From a checkpoint of a small transformer trained on Wikipedia.
Size: width 256, 2 heads of 64 (1 for keys and values), MLP 1024 SwiGLU, 9.74M parameters.
Architecture: RMSNorm before each block, rotary positions, no biases in attention or MLP, tied embeddings.
Training: a variant of Muon for these matrices, 4827 steps.
MLP neurons of a small language model. Each row is named by its layer, matrix (gate and up: input weights) and neuron, and shows model dimensions 96-191. Each number is 128 + 24 x the weight over its row's rms, rounded and kept within 0 to 255. A neuron's up and down rows have the sign that makes its largest values positive.
After each neuron's rows, "fires on" lists the tokens most often at its 100 highest values on Wikipedia text that the model never trained on. A number after a token or word is its count.

L5.gate111 [106 148  98 110 154 124 105 115 133 116 141 140 111 111 115 133 119 142 133  93  74 116 128 104 145 156 150 210 112 143 122 181  89 116 105 169 140 108 121 126  64 182 150 113 137 105 140 133 163 119 108 159 132 101 171 165 126 104 150 133 152 154 136 106 102 129 122 136 129 114 115 121 115 100 143  95 160 121 141 176 123 145 119  75 154 160 153 148 131 152 132 115 164 100 115 156]
L5.up111 [124 124 148 110 140 128 116 121 106 139 148  81 118 139 116  82 140 152  91 112 183 101 130 115 138 136 141 114 147 116 157 126 134 104  98 151 127  98 111 110 125 123 142 106 143 106 130 144 149 112 116 146 100 148  92 112 124 139 109 144 107 135 165 188 114  99 174 117 121 150 134 123 112 118 111 144 111 169 121 119 124 134 117 116 124 161  96 177 110 104 176 131 139 162 150  92]
fires on: "ay" 53, "s " 7

L5.gate215 [159 139  99 108 157 133 154 103 152 149 160 122 106 137 114 143 133 130 106 126 126 129 116 128 120 140 157 129 120 100 154 153 134 128 102 132 137 168 125 171 143 138 127  97  86 163 131 118 127 157 130 119 132 141 112 143 153  77  94 160 103  84 132  91 137 120 102 147 161 162 146 142 146 125 163 165 151 180 181 165 108 121 135 155 133 112 116 121 133  89 131 133 143  91 103 113]
L5.up215 [107 118 107  90 148 127 119 133 142 113 118 138  94 137 126 145 170 119 158 128 127  87 126  95 119 136 132 146 120 112  89 168 125 100 124 124 137 143 141 160 148 126 147  95 146 109  88 101 140 145  99 119 135 133 123 115 146 129 144 128 103  74 142 150 179 134 126  80 140 151 141  95 118 131 136 133 197 132 148 126 132 131 143 137 176 133  98 137 132 113 140 119 115 109 120 168]
fires on: "mod" 16, "Z" 16, "Sim" 12, "Sch" 11, "sch" 10

L5.gate532 [105 163 158 153 146 109 141 128 102 132 126 108 129 123 122 109 169 137 142  83 151  88 148 150 106 111 157 162 103  88 130 132 120 156 140 137 133 106 170 161 148 149 113  85  99 144 112  95  86 164 143 132 157 190 146  86 110 133 110 139 111  87 138 119 116 131  75 137 156 101 118 103 131 138 147 142 119 160 137  97 147 122 106 101 145 171 113 116 106 112  97 114 144  88 119  88]
L5.up532 [119 134  77 142  96 152 119 117 182 149 139 126  90 148 162 141 173 118 136 101 127 100 134 100 148 105 142 145  97 121 165 106 168 127 125  91 106 151 120 176 120 146 168 144 106 169 116 145 105 160 141 104 108 147 160 139  98 135 125 127 136 125 109 114 133 156  62 134 142  93  90 177 124 113 138  91 114 138 145 145 134  87 121  86 168 150 160  98 129 128 123 151 140 103 131 113]
fires on: "No" 37, "A" 9, "St" 8, "ath" 7, "is" 6

L7.gate830 [162 159  83 161  84 102 117 131 140 150 162 158 122 131  99 148 114 165 118 127 135  95 119 174 116 140 120 140 153 115 124 115 112 106 132 117 139 118  69 109 117 140 140 104 197  99 163 144 137  90 178 123 129  59 127 144 127 164 108 110 114 153 139 148  96 152 151 102 105 161 125 135 155 162 118 154 101 142  68 141 156 157 167 105 116 135 167 152 132  96 179 165  96 133 105 144]
L7.up830 [135 160 124 146  94  88 141 166 151 119 151 134 125 128 146 119 121 119 105 154  87 155 117  86 107 156 109 133 137  98 143 151 116 123 115 125 149 137 135 130 179 111 119 109 164 134 148 147 165 149 139 144 122 115 137 121 103 117 112 138 102 110  93 124 113 125 161 174 162  71 169 162  69 164 117 126 160  97 138 152 167  69 127 170 137 150  97 109 127 106 115 145 136 174 141 104]
fires on: "at" 24, "J" 20, "Stev" 15, "Op" 12

L4.gate611 [ 89 135 122 150 154 144  99 123 128 154 110 178 148 119 109 146 117 134 154 107 112 158 153 123 136 156  85  97 115 101 166 110 164 130 123 120 127 111 117 115 143 135  93 177 127 103 141 153 125 130 143 141 130 112  77 162 113 158 149 153 165 135  97  77 108 181  89 127 122 106 100  93 136 106 107 133 133  89 103 138 154  79 142 123  92 116 114 121 129 160 167 126 124 135 112 128]
L4.up611 [ 77  92 134  91 147 103 123 134 169 125 136 135 167 128 141 175 137 170 147 139 112  77 148 149  94 119 130 110 143 139 132 113 149 118  98 164 179 112 136 131  93 164 148  95  94 183 116 139 121  78 148 142 161 123  93  96 125 132 196 125 118 147 105 139 123  81 125 137 160 138 182 120 152 133 130 147 145 110 105 150 155 119 166  99 135 143 137 105 108 181 128 133 140 134 144 114]
fires on: "-" 18, "ed " 17, "ing " 10, "0 " 4, "ned " 4

L5.gate99 [122 118 120  82 152 135 134 160 130 110  95 142 129 137 141 126 158 138 179 123 128 133  93 141  88 113 118 100 153 110  98 157 148 116 150 131 153 166 155 117 129 157  98 182 152 117 117 119 139 144 151 124 121 163 103 131 160 113 120 143 137 112  86 137  97 113 146  97 135 168 124 104 179 133 140 115 161 143 126 120 134 157  93 100  98 148 127 130  84 131 109 127 138 126 175 107]
L5.up99 [105 141 137 156 142 115 133 127 131 153 121 143 119 123 146 154 171  93 127 108 161 132 166  90 125 117  92   7 112 121  94 144 149 101 118 118 100 141 105 122 140 128 129 111 115 159 171 105 144 100 110  73  60 148 146 147 145 133 133 149 108 146 142 116 139 113 166 138 137 105  94 148 152  99  85 101 119 116 161 120 137 139 127  89 124 117  90  97 117 113 127 152 128 124 172  98]
fires on: "sk" 24, "k" 13, "ic" 11, "Sk" 10, "W" 6, "Qu" 6

L4.gate892 [157 114 127 113 169 153 121 108  75 165 126 162 134 164  95 123  75 108 131 154 127 130 131 146 128 119 112 141 123 126 130  87 110  48 125 109 123 132 142 107 159 121  99 112 134 102 130 152 138 106 115 153 122 109 101 122 104 194 153 105 175 138 122 156 101  98 126 129 178 177 132 134  90 120  98 152 131 132 146 101 141 115 127 142 119 137 172 119 104 142 144 153 123 116 105 122]
L4.up892 [116 102 129 162 158 111 117 171 125 125 142 109 100  98 140 117 118  94 115 140 143 105  65 136 118 106 111 147 112 127 158  93 126 119 126 129  91 194 134 141  68  90 118 115 113 163 165 145  97  80 111 145 120  81 142  72 102 133 131 111 166 111 164 119 131  98 147 155 124 110 136 121 126 165 122 108 127 137 154 155 143 134  94 133 133 138 144  98 137 129 126 120 124 113 157 138]
fires on: "n" 20, "g" 12, "v" 7, "an" 5, "th" 5, ": " 5

L5.gate268 [ 87 139 105 133 151  99 124  89 170 149 154  78 127 100 107 174 123 103 102 146 147 134 145 150 133 109 133 185 174 104 107 121 135 128 126 144 124  85 100  93 165 120 126 125 136 109 142 104 161 136 119 121 116 128  97 140 135 168 115 140 139 128 149 114 160 162 119 158  98 114 130 171 125 157 138 130 124 130 149 123  96 111 146 118 113 135 115 142 124  83 161 139 122 121 110 100]
L5.up268 [ 90 158 112  83 134 159 136 121 154 121 151  74 129 147 134 134 143 124 128  81 107 132 139 135 109 209 132  88 120 108  99 135 142 119 108 120  78  74 156 112 136 118  88 132 168 128 123 134 133 123 105 105 139 129 138 129 117 121 130 156  91 121  66 152 156 135 143 130 108 106 103 168 109 124  98 142 132 122 112 120 144 110 128 140 114 122 125 137 135 113 159 145 117 122 106 121]
fires on: "or" 23, "of " 12, "ron" 7, "urch" 5, "phys" 4, "on " 4

L5.gate207 [140 123 100 156 108 149 117 119 187  74  91 113 103 132 147 128 133  94 109 165 155  77 139 134 146 104 134 112 140 117 111  97 130 142 149 166 158 152 141 140 108 192 127 154 113 155 115  89 126 140 117  85 177 134  96 149 175 117 140 117 102 147 128 138 106 148 128 137 120 118 103 111  77 147 143 116 144 114 144 148 147 115 158 132 127 144 120 135 159 146 142 155 161 123 115  93]
L5.up207 [143 199 126 112 135 111 147  86  75 120 150 118 122  83 124 160 106 116  73 134 162 136 107 172 123 115  97 173 157 116  98 147 161 127 137 171 147  64 143 178  87  99 145 104 145 117 135 157 169 108 147 128 154 140 144 167 102 182 127 130 133 147 128 147 143 121 136 134 163 136 111 130 120 114 136 103 115 111 156 143 155 158 134 116 148 127 142 110 139  79  93 129 170 148 106 130]
fires on: "and " 60, "-" 13, "/" 11, "–" 5, "or " 4, ", " 4

L5.gate983 [ 97 162 145 138 134 133 104 150  83  99 145 136 146 104 145 114 131 159 144 135 145 128 142 145 147 129 132  87 148 100 142 112 105 142 133 107 121 115 166 157 170 110 154 133 135 137 127 110  97 127 126 140 138 128 123 117 141  99 134 118 102  88 109 114 112 147 141 154 112 122 126 109 114 138 158  90 142 148 171 127 157 119 115 119 136 131 133 157 170 140 115  82 130  95 104 138]
L5.up983 [143 138 163  88 124 115 132 131 114 199 106 154 132 156 124 146 126 111 132 119 128 125 115 120  86  88 131  85 131 139 117 106 104  73 136 178  85 137 135 133  82 144 119 142 132 105 165 141 132 116 140 142 118 146 131 102 122 135 165 113 132 134 162 133 111 145 163 129 147 142 132 147 129 144 114  88 154 143 152 105 128 152 174  99  80 133 163 116 146 123  82 161 182 143 162 103]
fires on: "Or" 34, "y" 10, "Tour" 7, "aw" 6, "Championship" 6

L7.gate476 [140  97 144 126 139 148 121 145 172 104 105 108 119  76 148 118  97 106 183 164  93 120 115 127 131 130 138 101 114 126 108 124 116 141 117 131 139 146  86 122 117 132 139 118 151 148 167 144 142  93 103 144 109 103 130 115 108 138 119 133 151  88 141 102 146 131 126 116 115 115 131 140 131 178 122  56 142 136 119 118 134  76 142 152 115 143 104  90 109 110 155 120 187 176 134 128]
L7.up476 [158 106 156 119 177 150  93 165 111 151 114 105 155 127 121 165 155 108 123  89 118 152 134  91 115 157 125 124 141 113 107 143 142 116 148 152 126 148 116 112 131 154 166 123 160 124 139 153 164 118 132 158  90  94 151 134 133 123 116 109 143 107 108 141  91 153 152 164 150 116 157  94 193 167 124 181 147 177  98 144 130 119 120 130 118 134  93 120 120 120  81 117 123 144 145 129]
fires on: "." 25, "on" 23, "On" 22, "Wil" 6

L4.gate228 [ 96 100 127 102 108 126 120 147 130  89 141 130  93 108 102 133 134 126 107 153 159 155 105 185  98 126 168 166 131  98 187  73 100 143 142 137 145 139 137 139  96 175 156  88 108 107 109 148 146 132 148 107 111 143 113 159 146 129 163 211 104 147 154 142 127 160 183 119 117 105 107 126  70 132 130  99 157 146 118 116 139 146 114 105 130 147 134  89 144 115 164 104 135 106 108 127]
L4.up228 [109 136 115 113 142  98 116 119 116 123  73 107 124 120 141 171 116 121 125 109 131 109 142 158 113 138 114 123 110 130 146 110  97 160 119 132 160 132  91 119  96 151 130  82 195  94 148 136 154 110 138  78 140 125 164 157 154 123 122 168 152 117 131 118 145 161 192 131 129 107 154 139  47 129  83 105 142 112 169 109 127 110  82  95 122 114 145 122 133 162 117 116 134  98 127  78]
fires on: ", " 35, "ac" 13, "are " 8, "and " 5, "is " 5

L5.gate661 [166 120 147  95 145 141  88 156 124 109 107  86 133 102  79 157 102 128 163 112  97 174 108  90 113 112 124 138 147 139 115  91 108  99 102 136  98 128 157 124 121 136 118 127 131 126 111 119 154 104  99 134 105  97 149 149 189 135 134 113 147 124 127 115  76 120 140 172 140 115 153 102 183 214 151 142 134 118 143 134 122 110 153 116 138 154 123  92 138 109 143 122 159 116 149  91]
L5.up661 [118 105 109 124 148 125 135 116 149 137 149  88 144 159 112 164 162 135 135 125 108  94 119 163 119 112 157  92 131 159 108 144 106 129 123 126 131 117  87 127 131 136 132 145 117 113 174 136 136  96 144 149  85 117 128 109 148  92 118 128  82 115  83 144  94 157 122 115 112 136 139  97 178 147 149 113 165 119 158 127 132  89 144 136 132 159 105 131 155 100 182 122 107  80 142 203]
fires on: "On" 13, "on" 12, "198" 12, "consid" 7, "202" 7, "did " 6

L4.gate627 [131 150 127 111 144 139 121 135 190 109  98 123 152 131 111 144 122 127 119 120 170 143 131 124 150 143 167 176 127 137 109  95 152  91 122  91  84 145 135 149 108 105 117 145 149 150  91  62 203 100 110 155 111 142  81 120 148 110 133 101 145  91 164 137 110 120 131 120 125 109 100 112 180 119 130 121 110 155 149 110 128 145 124 140 143 108 102 146 139 131 120 150 140  93 157 121]
L4.up627 [107 148  91 118  96 155 121  87  90 126 114 112 154 141 126  88 141 133 123  84 131  85 144 155 117 152 145 131 155 160 119 117 137 183 148 143 107 110 182 138 163 111  92 114 158 111 136 127  89  85 143 128 130 126 111 153 109 140 131 122 146  93 155 110 121 109 125 192 112 128 167 132 116  94 129 117 106 134 122  78 143 127 127  92 142 140 112 180  92 129 100 137  93 130  89  77]
fires on: "Cl" 15, "ul" 10, "sci" 9, "Sci" 8, "Flor" 7, "sequ" 6

L5.gate370 [149 111 113 155 139 113 153 104 139 185 100 116 122 121 120  97 144 117 117  84 118 135 106 116 141 149 103  96 143 119 145 115 131 118 171 114  93 102 124 105 130  96 101 142 162 157 158 162 112 104 196 138 123 136 102  91 146 128 111 111 128 123 106 148 113 149 137 147 160 136 159 131 111  98 144 134 128 115 123 125 140  99 124 118 125  68 109 141 146 133  94  60 112  91 147 151]
L5.up370 [120 133 141 128 108 141 134 147 136 126 110 106 106 127 120 105 144 125 119 102 110 126 107 123 172 129 111 112 155 117 116 125 171 136  97 144 101 158 115  96 107 112 116 117 121 102 125 132 133  99 147 170 100 148 167  95 175 139 132 104 122 133 157 143 135 141 126 100 130 134 153 108 109 142 143 108 135 158 101 106 124 116 155 152 137 105 150 167 114 111 107 116 151 137 150 115]
fires on: "/ " 41, "Di" 17, "San " 8, "Eli" 7, "ab" 6